MLP neurons of a small language model. Each row is named by its layer, matrix (gate and up: input weights) and neuron, and shows model dimensions 202-265. Each number is 128 + 24 x the weight over its row's rms, rounded and kept within 0 to 255. A neuron's up and down rows have the sign that makes its largest values positive.
A block is one neuron, or neurons of one layer that tend to fire together. Before each block is what it responds to, as a language model described it from the Wikipedia text at the highest values.

Description: Year final digit. The last digit of a four-digit year, following a three-digit prefix like 199 or 201, in date ranges, tables and biographies (199|8–2002).
L8.gate9 [ 80 124 137 133 136 174 120 118 138 159 165  90 120 141 121 134 109 146 149 129 107 142 176 130 151 103 133 157 108  77 114  92 147  72 127  94 134 170 130 121 127 120  93 135 123  54 152 123  81 160 172 133 104 124 125 129 148 131 150 113 120 156 139 104]
L8.up9 [129 170 106 148 123  89 134 144 115 138 145 120 126 123 132 101 137 162 164  91 142 110 126 117 153 143 141  99 142 152 139 140 120  97  89 135 154  52 133 118 105 112 107 134 148 165 134 146  81 103 146 145 119 104 167 115 126 126 111  87 138 167 135 119]
L8.gate180 [150 118 113 113 137 118  85 129 107 145 143 114 124 120 121 144 125 107 159 133 111 113 161 136 155 100 167 141 109 105 114 108 164  99  93 164 151 119  89 106 143 134  85 108  89 117 130 143 101 130 133 126 100  96 118 135 118 172 104 115 127 126 108 100]
L8.up180 [159 160  96 123  98 102 120  89 147 126 121 160 125 126 113 123 146 147 113 150 125 140 124 110 112 125 110 142 130 122 138  77 138 117 173  86 118 117 124 133 148 116 137 157 115 161 119 127 120 121 130 155 126 147 140  94 130 146 136 117 181 133 129  96]
L8.gate239 [152 126 155  85 129 146 118 100 115 119 128 119 124 117 104 157 120 135 162 126 153 143 151 103 103 112 152  77 120  83 114 115 149  97 122  92 105  94 127 132 139  74 121 104 101 125 156 108 131 125 169 142 142 129 107 125 147 160 101  92 200 150 104 113]
L8.up239 [163 147  85 121  55 143 136 133  68 121 143 105  96 116 128 130 121 119 142 140 122 160 105 104 132  81  98 135 124  74 120 112 131  96 111 131 128 113 113 114 136 130  97 128 130 134 141 153 129 164 111 152 112 133  95 132 178 151  45 163 148 145 154  79]
L8.gate582 [152 131 115 124 136 136 103 116 140 190  78 118 105 147 134  95 163 126 104 125 136 115 153 140 112 126 107  97 120 129 124 134 127  84 101 154 126 132 157 122  89  72  85 149 102  91 109 115 143 151 110 129  86 130 144 116 136 145 105 123 137 140 164  76]
L8.up582 [165 121 100 154 117 182 109  86 138 141 126 190 157 111 157 162 157 169 161 113 128 111 129 122 146 105 105 150 139 143  90  81 161 151 129  98 178 103  89 155 103 152 158 131 135 135 158 144 144 104 154 145 150 120 110 157 116 141 161 135 127 109 122 122]
L8.gate649 [120  84  98 122 124 129 168 139 134 161 168 101  96 138 111 130 140 133 161 198 129 138 192 144 123 106 160 131 132 103  95 128 171 104 198 104 157  90 104 117 150 140 136 119 155 129 119 112 118 167 117 120 142  98 184  94 104 141 137 143 112 183 161 132]
L8.up649 [131 153 147 125 131 123 132 110 157 119 115 114 125 154  83 120 139 171  94 173 130 136 144 151 162 121 132 110 164 108 130 125 101  94 153 168 174 144 119 138 122 149 158 150 117 153 136 113 131 147 151 145 150 126 160 154  97 116 108 176  96 121 114 162]
L8.gate795 [119 104 112 139 141 167 142  85  70 124 146  87 155 145 127 136 144 113 136 185 120 158 149 137 132 142 160 152  91 155 103 103 143 115 118 153 116 116 139 128 119 153 136 147 129 125 126 128 147 113 132 135 144 141 143 127 158 156 120 115 138 122 151 141]
L8.up795 [ 96 144 119 160 145 133 127 128 140 105  87 131  89 155  64 127 144 126 113 152 109 149 132  83 174 156 146 140  95 138 122 144 141 144 106 139 149 103 132 126 160 129  83 124  68  65 132 159  87 115 139 121 140 157 113 103 121 133 127  70 135 147 149 146]
L8.gate876 [137 150 139 138 129 103 108 138 114 156 136 142 160 114 147 127 118 141 108 163 108 142 144 156 152 146 129 154 137 115 143 113  84 134 111 155 134 140 131 143 100  91 127 175 147  93 110 101  98  78 147 110 142  95 121 128 104 146 121 116 204 127 112 135]
L8.up876 [161 125  97 112 127 131  55 157 150 112 110 163 160 164 141 121 152 109 167  98 121 117 133 132  89 138 119 105 107  90 146 123 156  98 118 137 148 104 155 106 156 158 108  83 157 115 120 162  91 150 143 186 153 123 104 151 152 140 105 155 145 114 150  81]
L8.gate929 [140 142  67 113 127 113 161 114 140 136  89 139 154 138 126 110  90 144 153 110 148 106 150 126 138 174 150 138 124 102 142 119 122 127 109 113 148 120 139 133 152 120  72 153 117 111  80 103 125 122 124 122 139 176 155  94 135 168  91 130 125 144 136 118]
L8.up929 [131 124  76 134 155 153 162 125 123 103  90 160 153 136 101 126 129 140 147 138  82 130 143 130 137 143 145 137 157 138 112  99 126 144 116 128 139 126 138 170 154 102 114 132  81 124  91 112 109  85 134 135 103 131 108  93 123 183 142 119 110  96 134  93]

Description: Country and place names. Names of countries, states and cities, plus nationality adjectives, mostly in lists or after commas, such as Denmark, Finland, Kentucky, German, Swedish.
L2.gate655 [146 114  95 136 106 147 114 123 106 120 162 123 111 128 141 135 106 102 142 158 120 105 128 144 149 136 160 180 152 121 112  82 158 133  74 115 102 106 121 131  87 116 139 114 109 138 122 116 126 118 142 140 135 125  98 131 152 138 127  87  84 126 116 130]
L2.up655 [126 131 145 156 111 148 101 118 103 103 165 134 158 119 147  84 122 136 126 123 122 127  81  98 119 110 124 148 125  93 112  84 157 137  91 131 133 168 111  96 108 146 138  96 150 141 120 107 162 114 139 112 146 102 153 159 142 134 145 121 106 121  95 121]

Description: Section heading closers. Closing == or === of Wikipedia section headings such as ==Career==, ==History==, == Geography ==, plus occasionally quote-ending punctuation or table cells.
L8.gate404 [134 115 155 137 115 127 141 128 115 143 159  69 168 134 102 148  63 146 127 159 160 142 173  84 138 139 128  94 138  67 114 144 186 115 118 119 105 120 177 143 133 125 146 137 180 177  79 117 132 124 145 163 111 126 141 116 145 122 137 143 135  98 110 164]
L8.up404 [164 153 132 119 128 155 122 109 141 139 123 113 144 126 120 121 138 136 125 172 139 124 122 123 123 129 129 148 125  95 142 155 182 137 125 142 104 137 143 103 132  71 118 192 128 133  72  98 160  92 194 117 128  97 129 151 123 152 122 105 114  93 164 176]
L8.gate545 [120 127 128 146 101  80 107 105 129 120 166 174 143 130 157 146 100 107 106 123 140 117 117 135 153 161 131 134 133 123 152 124 144 154 127 129 133 123 116 157 113 130 121  93 143  91 108 126 137 137 154 122 142 133 160  96 117 132 122  99 116 166  85 134]
L8.up545 [134 151 123 109 112 125 158 169 146 122 115 137 138 112 123 116  80  89 103 119 122 127 123 166 159 143 150 156 145 132 124 104 113 156 118 128 138 136 154 129 159 139 130 128 123 158 131 153 105 172 116 160 118 105 104 152 178 117 123 142  94 126 113  72]
L8.gate553 [135 137 131 129 167 115 184 116 122  99 163 133 110  99 115  91 117 137  95 133 135 180 117 139 155 146 182 124 137 122 112 101 122 105  97  99  98 152 122  90 110 178 141 143 115 119  68 142 125 105 129  97 168 106 147 103 102 144 152 105 160 165 132 168]
L8.up553 [133  90 129 103 168 157 133 140 111  95 187 129 184 111 138 155 116 124 130  83 111 153 137 142 139 130 157 157 168 126  81 154 122 141 106 101 117 149 110 184 137 128 138  84 112 128 107 171  75 116  92 155 122 135 115 149 131 115 163 108 134 160 132 144]
L8.gate605 [165 140 168 107 176 133  80 120 128  79 145 117 159 116 152 166 126 118 160 135 163 123 141 156 133 121 105 122 150 148 120 166 114 108 148 142 104 128 151 130 171 113 124 143 124 120  80  96 118 136 138 146 119 150  80 159 137 127  78 106 116 132 131 109]
L8.up605 [189 144 133 137 142 113 102 141  84 134 147 137 129 169 119 130  90 129 133 149 112 121 138 129 128 134 124 127 105 124  98 129  72 139 166 113 125 161 114 156 117  94 172 154 125 136  93 161 162 165 180 110 138  93 120 155 141 104 105 141  77 106  96 116]
L8.gate667 [119 123 132 124 154 120 128 107 119 126 115 168 148 109 155 142 145 164 171 176 103 107 128 131 137 110 174 128 171 144 161 120 129 132 108 102  98 129 111 183 164 100 103 132  97 128 120  99 133 120 200 146 140  88  80 137 154 129 116 122 110 166 132 100]
L8.up667 [162 118 126 106  84 161 130 114 110 105 101 145 167 130 161 139  93 129 113 140 115 146 119 138 140 123 151 123  87 162 123 129 122 117 129 176 138 109 148 121  96 186 134 110 115 222 118 130 113 180 147 120 133 142 138 149  96 113  88 139 109 133 106 105]
L8.gate680 [134 131 117 128 138 118 148  99  94 154 118 119 110 149 115 209 107 158 131 109 134 133 173 117 133 104 106 109 142 119 111 193 103 128 113 109 146 108 135  92 156  86 141 119  97 142 120  94 156 104 120 100 108 125 148 116 147 119 117 118 138 110 100 150]
L8.up680 [154 121 113 100  87 164 182 122 123  97 149 137 103 154 145 157 140 164 104 122  97 122 126  89 103  85 101 160 140 136  97 128  71 115 131 150 118 129  92 111 109 112 127 151  82 133 123  82 154 132 103 122  92 120  78 108 121 120 153 169 153  82 144 161]
L8.gate725 [142  89  70 175 160 113  97 132 135 130 128 140  96 160 119 139 154 121 154  96 154 129 134 142 126 154 195 110 130  90 124  97  98  83 130 138 139 121 130  97 107 110 128 101 115 148 110 133 103 120 119  93 157 148 177 132 151 182 106 139 130 143 104 148]
L8.up725 [138 117 135 164 169 170 118 134  78  83 147 101 132 116 114 154 138 109 149 133 127  99 121 112  94 104 115 146 118 138 116 121 112 101 159 117 174 141 144  49  85 171 168 171 139 103 171 161 126 124 120 120 119 108 119 156  93 149 115 134 126 115 143 125]
L8.gate900 [126 115 156 119 118 149  91 134  90 139 133 153 153 124 141 119 122  88 130 151 157 128 111 148 136 177 133 143 115 122 103  89  82 166 116 119 129 146 152 132 122 120 129 155 147 122 110 142  90 126 140 132 100  77 125 143  90 134 106 153  96 127  99 134]
L8.up900 [107 163 147 132 131 141 132 105  65 109 130  99 174 115 133 112 121  88 114 159 116 135 107  99 132 113 112 181 109 144 109 118 142 139 156 119 137 161 129 105 165 162 144 119  88  82 123 143  87 143 143 165  99 117 152 145 114 119 107 139 152 130 137 100]

Description: Wiki heading closing markers. Closing == or === at the end of Wikipedia section headings (e.g. ==History==, ===Singles===), plus occasional country names ending a location phrase (Finland, United States).
L5.gate35 [111 107 119 121 150 136 129  89 143 130 124 167 156 152 142 120 189 195 153 143 159 137  98 142 107 151 124 107 139 113 118 124 121 102  92 112 141 101 157 111 164  82  51 102  87 103  99 143 117  85 138  94 133 158 138 148 100 134 132 172 113 143 109 130]
L5.up35 [104  96 139 122 158 166  65 166 128 180 120 159  86 141 116 143 112  94 160 130 104  96 118 112 135 135 195 136  87 127  81 135 125 123 129 102 133 128 156 123 120 115  75 112 174 136 121 205 132  92 130 122 117 101 159 106 118  97 123 134  95 100 110  86]
L5.gate235 [100 120  92 121 110  82 131  92 123 179 131 131  91 126 134 119 142 155  97 130 167 119 137  80 127  94 182 137 114 110 134 101 144 102 135 163 134 132 185 120 101 136 116 128 125 107 133 126 110 128 148 133 141 116 126 159 125 126  84 136 116 116 108 183]
L5.up235 [ 83 113 148 175  95 143  88 126 126 110 142 109 149 106 111  81 166 125 121 152 127 132 164  81 151  85 154  92 147  89 165 121 118 138 139 131 157 131  94 158 137  89 152 118 110 103 115 114 175 120 147 140 130 127  97 165 121 126  97 126 119 184 106 166]
L5.gate329 [ 76 105 113 111 104 138 127 152 121  98 118 130 120 128 143 126  76  75 123 124 123 103 123 118  89 157 150 136 110 112 163 128 174 115 136 125 149 139 132 135  96 104 164 106  96  90 117 171 107  99 146 126 133 146 131 165 117 160 137 121  82 146 155 164]
L5.up329 [156 144 106 137 103 115 140 146 122 112 115 143 172 140 140 104 145 110 136 149 149 120 121  82 145 120 156 112 145  78 129  98 128 145 150 148 132 147 159 117 127 155 134  93 171 120 149 171 125 148 110 101 122 125 139 110 158 149 163 119 119 142 120  88]
L5.gate405 [ 87 117 116 148 146 118 119  97 122 150 134 155 153 157 133 135 142 169 146 115 113 105  90 117  94 104 129 139 129 101 145 161 152 100 156 116 102 161 182 144 153  71  78  90 146 127  96 123 135  88 117 102 125 113  96 101 113 118 151 139  92 107  81 107]
L5.up405 [169 152 124 112 194 136 132 122 162 152 177 150 120 125 161 122 124 172 179 133 162 111 124 125 101 115 138  82 125 117 121 105 130 150 129 126 135 137 165 104 114 116 103  91 131 116 122 168 132 128  91 109 113  75 135 109  93 107 119 136 115 120 115 135]
L5.gate557 [132 142 167 141 110 148 153 112 121 136  80 157 141 105 140 145 133 114  61 151 117 183 122 164 105 140 115  99 122 149 126 134  97 118  98 111 125 118 176 148 102  92 106 112 135 132 123 173 153 144 123 104 140 100 128 159 119 152 133 131  90 165  98 159]
L5.up557 [167 102 157 117  85 107 120 108 107 144 115 153 126 118 162 111  91 117  89 115 102 125 142 144 149 134 160 153  69 130 142 116 143  93 134 176 105 147 125 133  87 117 168 147 123 170 111 139  97 178  82 102 151 110 145 147 162 115 141 110 132 143  87 109]
L5.gate627 [110  98  92 111 141 123 116 131  99 120 157 147 112 101 133 142 133 139 131 149 169 126 154  96 148  89 106 113 108 153 106 123 140 117  92 137 142  97 110  95  91 143 110 121 120 106 113 111  90 140 138 130 117 143 179 117 142 140  70 134 117 172 107 142]
L5.up627 [107 126  84 156 104 139  96 125 122 122 159 148 117  97 118 103  85 153 119 141 157 125 153 184  91 129 123 108 148 126 107 153 129 156 129 110 163 154 133 132  96 121 132 148 116 155 162 170 129  94 144 125 125 113 147 112 161 142 111 147 146 149 108 160]
L5.gate784 [138 109 149 161 147 114 141 131 111 158 103 173 159 117 107 147  67 143 114 111 152 116 141 139 133 102 145 129 144  64 113 135 127 157 100 141 135 123 129 101 137 151  86 118 122 113 130 151 152 111 122 128 124 130 108 133 117 109 129 138 105 127 107 140]
L5.up784 [124 121 135 145 160 120  87 113 121 123  87 143 137  90 124 106 142 112 118 135 130 210 127 117 158 153 133 108 135 174 169 121  95 120 156 108 162  95 130 115 146 125 151 133 124 136 123 121 130 111 169 138 150 106 102 146 141 118 126 141  90 120 116 183]
L5.gate990 [119 160 134 131 186 115 109 173 134 156  96 162 131  86 152 115 132 159 158 165 128 142 151 119  96 103 156 123 135 119  86 148 141 122 137 140 118 162 182 141 143 120 141 133 170 157  77 169 118  96 147 131 134 117 126 107  82  95 138 144  69 129 107 136]
L5.up990 [200  88 139 163 146 126 143 115 104 141 132  97 139 128 125 111 173 170 109 148  99 129  86 147 160  87 137 110 142 120 139 103 114 154 125  78  96 112 134 118 150 115 149 132 126 127 108 117 115  95 167 128 156 126 159 153 121 170  99 157 152 119  99 131]

Description: Year tokens in tables. Final digits of years and the word Year, mostly in wiki tables and lists (199|9, 201|9, Year column headers), plus some section headings like Demographics.
L5.gate36 [146 136 112 139 126 107 106 154 126 148 131  87 129 107 129 139 145 143 127 128 157 110 152  95 135 102  87 129  83 120 133  94 167 134 135 160 105  91  74 111 120  90 116 108 155  71 109 145 113 139 121 160 104 114 132 106 148 105 128 148 109 137 141 113]
L5.up36 [ 91 155 150 111 139 142 166  87 166 132 170 113 133 104 120 122 141 143 159  97 150 112 108 143  84 122 116 148 114 140  88  79 139 125 119  81 161 131 165 164 141 110 136 112 105 127  96 101 116  88 124  99 113 106 189 127 105 128 100 150 128 122 179 130]
L5.gate264 [113 140 116 114 123 151 189 127 139 100 133 135 145 107 140 157 130 147 117  93 142 144  98 100 124 150 102 152 141  64 103 117 128  80 112 113 153 118 146 154 121 137 123 157 150 133 110  91  83 128 123 125 158 113  93  77 170 134 139  81 119 132 124 110]
L5.up264 [110 106 146 123 165 138 135 152 155  79 106 117 154 115 129 150 109  88 153 120 154 116 132 140 153 105  98 100 132 118 103 120  96 132 118 130 138 123 109 129  82 153 125 138 126  92 131 145 125 100 155 143 132  83 140 121 149  99 120 113 102 105 175 144]
L5.gate351 [113 107 123 116 156 108 152 138  94 144 167 173 167 134 102 133 138 109 112 142 162 142 156  81 119 121 122 130 143 104 119 112 201 110  83 145 102 155 128 139 117  56 137 136 120 108 118 124 131 104 107 113 135 120 105 133 127 184 133 102 143 123 141 145]
L5.up351 [110 128 115 114 148 158 153 158 165 103  79 154 104 159  84 124  91 143 111 149 121 131 164 108 141 103 141 110 140 182 151 111 132 130 155 126 117 108 159 105 115 128 104 142 160 130 126 137 120 126 105 132  96 149 122  95 112 185 155 125 129 110 167 145]
L5.gate491 [136 125 148 171 124 174 169 117 140 168 139 126 155 124  88 107 110 130 126 129 131 184 170 106 146 121 105 113 151  93 117 129 142 112 151 112 161 129 151  93  99  91 121 104 140 157  88 142  78 112  89 143 113 178 165 119  85 169 156 103 145 115  94 157]
L5.up491 [166  89 102 132 144 113 128 155 117 120 123 138 148 148 122 115  98 123 150  95 118  95 160 151 140 124 120  91 121 142 114 105 112 129 150 106  97 131 117 116 109  61 131  82 157 151 137 141  81 114 142 161 123  82 128 103 149 177 156  89 119 109 149 132]
L5.gate505 [ 93 102 166 112 135 156 108 145 133  89 134  95 136 134 109 106 125 122 130 145 101 131 130 136 120  86 104 142 167 121 128 176 148 111 133 153 145 122 126 107 164 126 123  61 161 128 136 120  99 108  97 141 137 149 107 124 149 133 105  99 176 129 140 146]
L5.up505 [102  87 145 150 116 114 167 165  82 116 135 150 130 140 100 110 126 124 142 121  98 129 101 126 142 129 127 121 146 158 126 115 118 101 139 134 148 115 126 132 136 148 131  96 127 128 156  94 125 100 107 165 106 169 112 158 117 122 136  90 140 126 162 136]
L5.gate762 [ 93 120 116  90 141 133 140 121 160 173 133 138 123 157 129 150 156 105 140 133 174 153 182  95 146 123 135 118 120 113 102 150 114 118 145  76 139 168  92 100 124 152 153 153 140 114 154 145 124 127  93 126 145  88 110 124 113 111 169 123  95 145 105 153]
L5.up762 [150 154 121 169 120 149 122 153 116 127 140 134 137 140 134 164 128  88 105 125 176 157 118 119  80 127  97 156 128 182 133 120 130 155 149 140 137 114 125 128 108 124 144 135 145 113 121 155 119 130 101 118 160 126 133 138  81 114  97 135 147 126 106 172]
L5.gate825 [148 143 173 114 145 115 127 170 134 140 152 130  83 137 110 118 145 151 159 153 113 117 151 143  99 111 165 106 167 108  99 120 127 122 101 152 113 115 131 158 113 100 122 147 143 125 180 127 112  95 158 131 124 123  74 118 116 170 131 113 149 181 152 164]
L5.up825 [115 124  83 120 124 132 146 176  98 166 152 132 145 107 117  93 109 104 103 134 103  92 136  52 161 124 117  94 130 117  86 151 128 149 118 124 140 125  98  99 132 125 136 156 100 115 179 127 112 118 104 158 140 130 112  90 123 167 174  90 117 133 167 135]
L5.gate869 [151 150 121 128 132 177 140 140 107 126 143 132 100 104 115 128 139 124 118  92 156 122 113 130 122 182 143 103 122 102 126 111 149 135  82 110 162 104 129 122 158 136  71  78 120 172 120 147 112 158 122 102 152  91  91 117 126 129 112 156 148 131 141 141]
L5.up869 [116 122  82 112 170 135  97  94 126 154  93 128 107 125 136 117 119 101  99 153  95 104 149 145  98 110 165  82  88 145 135 158 142 156 115 171 144 170  88 141 131 114 154 115 137 143 130 149 111 135 148 119 156 144 115  92 133 162 116 108 113 107  85 132]

Description: Statistical boilerplate connectors. Function words, punctuation and table pipes right after a number or percentage in census demographics and data tables, e.g. "% of", "% male", "| Native American |".
L5.gate25 [129 116 116 169 130 162  97 161 117 128 142 161 114 156  82 110 145 125 141 109 142 177 190  89 135  73 124 130 132 145  91 111 125 126 124  87 127  99 138 131 127 111 117 156 117  88 106 165 121 100 142 162 110 115 158 133 113 116 129 124 114  91 130 102]
L5.up25 [168 119  87 114 134 130 130 152 153  92 154 113 135 170 124 112 141 123 147  89 115 166 150 184 143  99  89  99 146 151  80 145 104 140 134 104 136  95 113 111 119 138 155 108 149 149 138  71 128 122 149 154 112 111 131 114 137  78 122  81 125 141 166 120]
L5.gate40 [113 131 165 109 114 148 130  93 130 139 157 124 128 165 125 130 128 149 147 129 154 155 148 158 162 142 143 128 161  92 109 115 137  68  91 105 131 166 132 128 105 129 103 109 126 153 150 161 101 137 113 121 184 139 142 123  84 174  94 140 159 145 109 113]
L5.up40 [104 115 126 140 143 150 155 159 147 149 150 141 126  62  97 114 188 140 127 159 124  95 147  66 133 108 141 133  81 169 132 114 153 129 150 149  92 145 130 166 143  95 170 151 109 113 146  95 172  99 141 132  94  95 139  99 145 132 153  97 113  96  84 117]
L5.gate412 [155 141 152 115 113 117 104 120 125 109  93 154 108 113 118  97 116 101 115 104 158 141 130 121 127 164 161 190 156 108 151 134  91 108 173 122 130 139 112 156  98 142 128 159 149 104 127 145 109 135  96 130 137 114 160  92 176 127 148 137 128 129 137 165]
L5.up412 [151 110 154 123 125 164 100 113 149  79 103 110 191 147 148 151 172 124 125 121 144 134 138 123  97 111 135 130 109 188 174 114 130 128  98 154 131 176 170 123 145 176 121 169 139 101 122 108 118 124 107 128 143  74 142 120 102  95 144 127 129 114 143 118]
L5.gate551 [133 144 143  95 108 118 119 134 130 119  99 146 163 112 161 166 138 153 136 133 167 122 113 124 115 100 148 145 127 151 123 119 143 123 101 137 114 192 131 154 109 125  92 151 144 116  99 151 134 138 130 118 108 158 115 114 135  46  91 137  79 105  77 123]
L5.up551 [135 115 138 127 126 128 145 113 136  95  78 146 159 161 109 120 119 121 129 116 123 100 150 143 112 116 109 155 160 173 134 100 115 142 132  93 123 104  98  94 128 156 127 141 123 109 157 106 186 126 137 134 113 141 152 119 161 106 136 138 110 112  86 101]
L5.gate681 [105 149 125 156 155 101 132 111 115 181 172 186 196 101 125 115 127 153  70 121 142 171 143 109 182 114 159 141 179 125 132  91 118 101 126 106 132 139 130  98 129 118 146 172 146 116 115 110 135 137 129 107 139 117 147  95  94 116 152 147 109 154  73 127]
L5.up681 [111 101 158 140 176 115 162 133 116 128 146  80 139  98 141 197 117 171 124 117 137 155 148 105 146 153 179 103 166 116 101 149 131 135  98 103  90 156 147 114 168 135 164 120 151 120 139 142 135 140 154 126 113 131  79 145 118 139 185  79 108 169 139 138]
L5.gate691 [136  96 136 142 116 119 144 105 102 172 183 161 146 107 129 120 107 182 121 119 122 115 107 124 138 127  96 119 133 150 141 149 138 123 136  96  89  93 140  95 134 151 111 163 174 163 130 115 127 126 144 134 101 127 142 130 139 146 115  86 139 110 125 153]
L5.up691 [142 147 178 121 147 125 102 118 168 139 148 155 153 165 151  95 172 123 119 137 127  85 140 119 141 122 115 150 105 131  82 122 157 145  94 118  81 162 132 134 114 106 109 122 137  98  86 134 160 149 133  91 109 109  89 140 123 134 122 146 124 104  87 119]
L5.gate936 [ 82 141 125 111 152 137 111 152 130 117 135 109 151  71 139 158 124 176 134  99 137 131 143 125 159 112 146 101 116 115 111 112 141  98 139  86 116 104 142 121 120 105  97 109 122 130  95 110 130 104 165 140 100 142 162 111 155 134 140 131 147 170  96 176]
L5.up936 [135 152 123 106  94 121  96 180 112 127 107 106 128 124  91 103 173 104 161 140 153 161 145 107 135 107 122 128 124 137 108 152 104 144 147 147 149 105 137 159 134 159 142 104 127  99 116 141 116 178 171 135 118 101 122 120 155 109 141 131  87 130 102 107]
L5.gate976 [106 134 140 117 133 122 118  84 130  86 140 134 160  94 147 181 106 127 119 140 151 176 132 129 153 120 145 139 136 138 122  83 120 173  94 125 118 146 172 134 135 107 120  92 104 103 103 111 110 117 117 136 136  91 115 156  69 137 124 106 162 130 134 151]
L5.up976 [104 113 141  86 121 109  98 102 174 122 133 119 140 163 144  82 125 151 126 158  92 150 138 159 154 134 133 120  97 152 154 133 105 132 150  81 131 124  46 130 136 101 155 125 123 131 143 122 141 100 167 117 109 130 148 124 154 113 165 113 148  89 121 148]

Description: Census, vote and match tokens. Tokens in demographic and election tables (Native American, Informal votes, thousands commas in counts like 18,932), plus "against" before opponents and heading ends like ===.
L2.gate574 [113 136 119 114 131 110  96 148  79 136 168 106 166 129 127 129 145 141 162 165 188 143 145 124 109  72 150 100 151 153 133  90 118 106  86 109  98 168 107 136 117 126 148  80 124 153 106 134  89 139 111  79 149 150 100 120 111 128 146 125 124 107 137 125]
L2.up574 [168 117 121 143 102  86 123  89 168 184 138 135 131 150 111 144 111 160 150 120  99 118 154 118 131 129 132 131 121 137 107 103 141 133 120 149 101 178 110 113 117  67 136 140 169 141 144 137 111 103 132 135 131 173 106  86 117 139 172 137 181 161 136 109]

Description: Number-final digit tokens. Last digit chunk completing a year or decimal, such as 198-3, 201-3 and 13.-13%, in tables, infoboxes and stats; also some label colons and heading words.
L2.gate914 [126 137  91 127 153 125 124 134 122 144 105 150 152 104 130 148 112 129 116 110 147 160 126  89 121 150 142 132  85  76 152 120 119  96 132 112 177 145 152 101 118  78  82  93 125 114 125 133 125  75 170 138 125 112 174 125 148 167 132 123 162 157 113 128]
L2.up914 [149 143 144  87 162 114 141  93 138  89 123 167 163  85 129 124 123 136 143 106 139 130  90 161 115 174 132 149 117 126 108  93 146 156 121 128 143 118 114  93 156 134  95  85  86 108 129 128 166 109 141  94 138 121 137 146 141 179 122 130 150 113 132 149]